From a checkpoint of a small transformer trained on Wikipedia.
Size: 11 layers, vocabulary 16753.
Architecture: LayerNorm before each block, learned positions, biases, untied embeddings, attention and MLP in parallel.
Training: a variant of Muon for these matrices, 1404M tokens, 10712 steps.
MLP neurons of a small language model. Each row is named by its layer, matrix (up: input weights; down: output weights) and neuron, and shows model dimensions 64-159. Each number is 128 + 24 x the weight over its row's rms, rounded and kept within 0 to 255. Numbers have three digits each.
After each neuron's rows, "raises" lists the tokens whose logits its output raises most directly, leaving later layers aside.

L7.up651:133123144126138101106136107126190151086090113140132122170151206159186138117144081117108122133135133068146107150158079119085122063124144162147097151160150126114134098113139154114129119081125083117140129141154106089117121133116113118127069173144092120093134107119120091084108147115124154168
L7.down651:134168131136131141155137105106098128124148143077126157119140089153101102143108151151156112138146109120118121138089119155125113136134091125164158122067106125129155156170144117130101105161091117099151121163121141145139088110108142148107146090114096145145124128125141172154103126131128124136
raises: "r", "ens", "ings", "ening", "ur"

L5.up252:163114130094134138148109139135133134125164146127125102119122174095147145152117058151134164128155104143162104104143147178164123161070142119106140145146102147122090149135187126096110151134119149112109161133138125117150162112141151158114116155119159112106128118126176111105129116131167175078
L5.down252:151099173141144130122127114147154153154115086179093162119121115099157138176132100128137153149142102150150101126110110137144107128045151092115108165154100129113105141137107129112108111143126145136119140140127130171107130131153127150142089107123115084104113119155131088108151080158105152086
raises: "ished", "esting", "itation", "iction", "igned"

L7.up434:097129139115144080105130155106063144149105148132128117095180160133171122125087142119118124122127164131119125167116113117123130177137141100138182150108113138117087112159116087136102175102096135145134134143128077123100112121157111162129114128112133135128124126102137135163146097101075117115
L7.down434:139117145123129148111133114111115152121093117135106093157145133134124156160159144178130141090121128129137166131107086159118129116157079179154161187168139067136154115133109087083098102115088133102113125121137119129137088119113159146166141140119112133158126136123099119180148156125111110126
raises: "ius", "le", "illion", "den", "ene"

L7.up638:080157119107113090135176123110140155120128170120149110140126109093088142119122170126132117131146151095148193099129143135101132140124156173138152069148144134082143110131136136118129097146085171101143099092055146192152116161149109113104117145101113112151092111120106142144124145132074139083
L7.down638:107090108126136164160089133117125149117148125135108136131179094120105139131103083155109174141109116141123131140103106105094123126117093155134146109166129092150125090139122108077135151110100121159098158091115128136116121138108139115123158112144116115155132139133109159142099083106154159131
raises: "als", "ia", "e", "al", "ial"

L5.up180:137089123099128129119134134115136132130143117126130148126135127117121124061109134127134117153159121138137111132093093108153127119083099170116160140155137122151107095130149126146139136116113123108114145164156152129134145051113100142111114110115125140131170130170141139138140135101062126122
L5.down180:128168119100143131115137163119141164119109122153101094115136111139118169120126138132114132149120066131145103125131125114151133143105120140108110126138159148141133119110145109134120100127151127195173103081133141107121135091123136140108140163105126154109113133118149145131102108121123122107
raises: "med", "my", "mi", "pp", "rit"

L6.up686:155150121158119157110176093155130118158130085142133134093135139158113076088104089124108117159128101135147150136132147162160166138125173119123176157172112119140123092110184126141115157151137129128150133154123125126146100092110130129107152113115143072135101133134130137106107158092098149125
L6.down686:163135168085099114140142066100113140151057151129160127122115141131124127140102083085075116138088130119127145127174102168144152145140144149139124139111090116123157119066136136137099132132127113132154138147163064117124147137133132067172145111131130110119131129116132106156114145140148150122
raises: "ership", "ered", "ers", "ering", "erv"

L2.up22:138121121129140169137117133130126117103055117138174155084128123073141081140149131139111115112096164127156144115164139147131155113154144118116118117154162183129117155110176140168133095145120104129133141130150136163070100081134088135117130108120082107111106114143135115150135152092179122122
L2.down22:104097139119127167094141130115116175072110100129109140127102111131140067134113140128111123156107095139129120136123138112181139096171149146088127147164147121108108143093146148180098117135116082136142117105133144128116115109118135141070132098137138133130171092160143131155184153121161146126
raises: "mer", "my", "ming", "fer", "eline"

L7.up344:144141060130156118115143090154149120110174115097137150161146143116125158121119095100139120100132103121144158134154122138137099114117081132140140105162136080148149137129157134130143115126131106132109134152108148136118143137144103168120159142161144143108121132151117141115141136161114121139
L7.down344:113112165139118140128129127145089138128123166100123129112131095102102144137135132131122071112141126127148146153131145127141142139133123074123136116103147107123150161137131184125134140151117099104158105138138182146161067131119116120123083148132103106140109071122149074143113161077152145125
raises: "une", "hers", "und", "ify", "ied"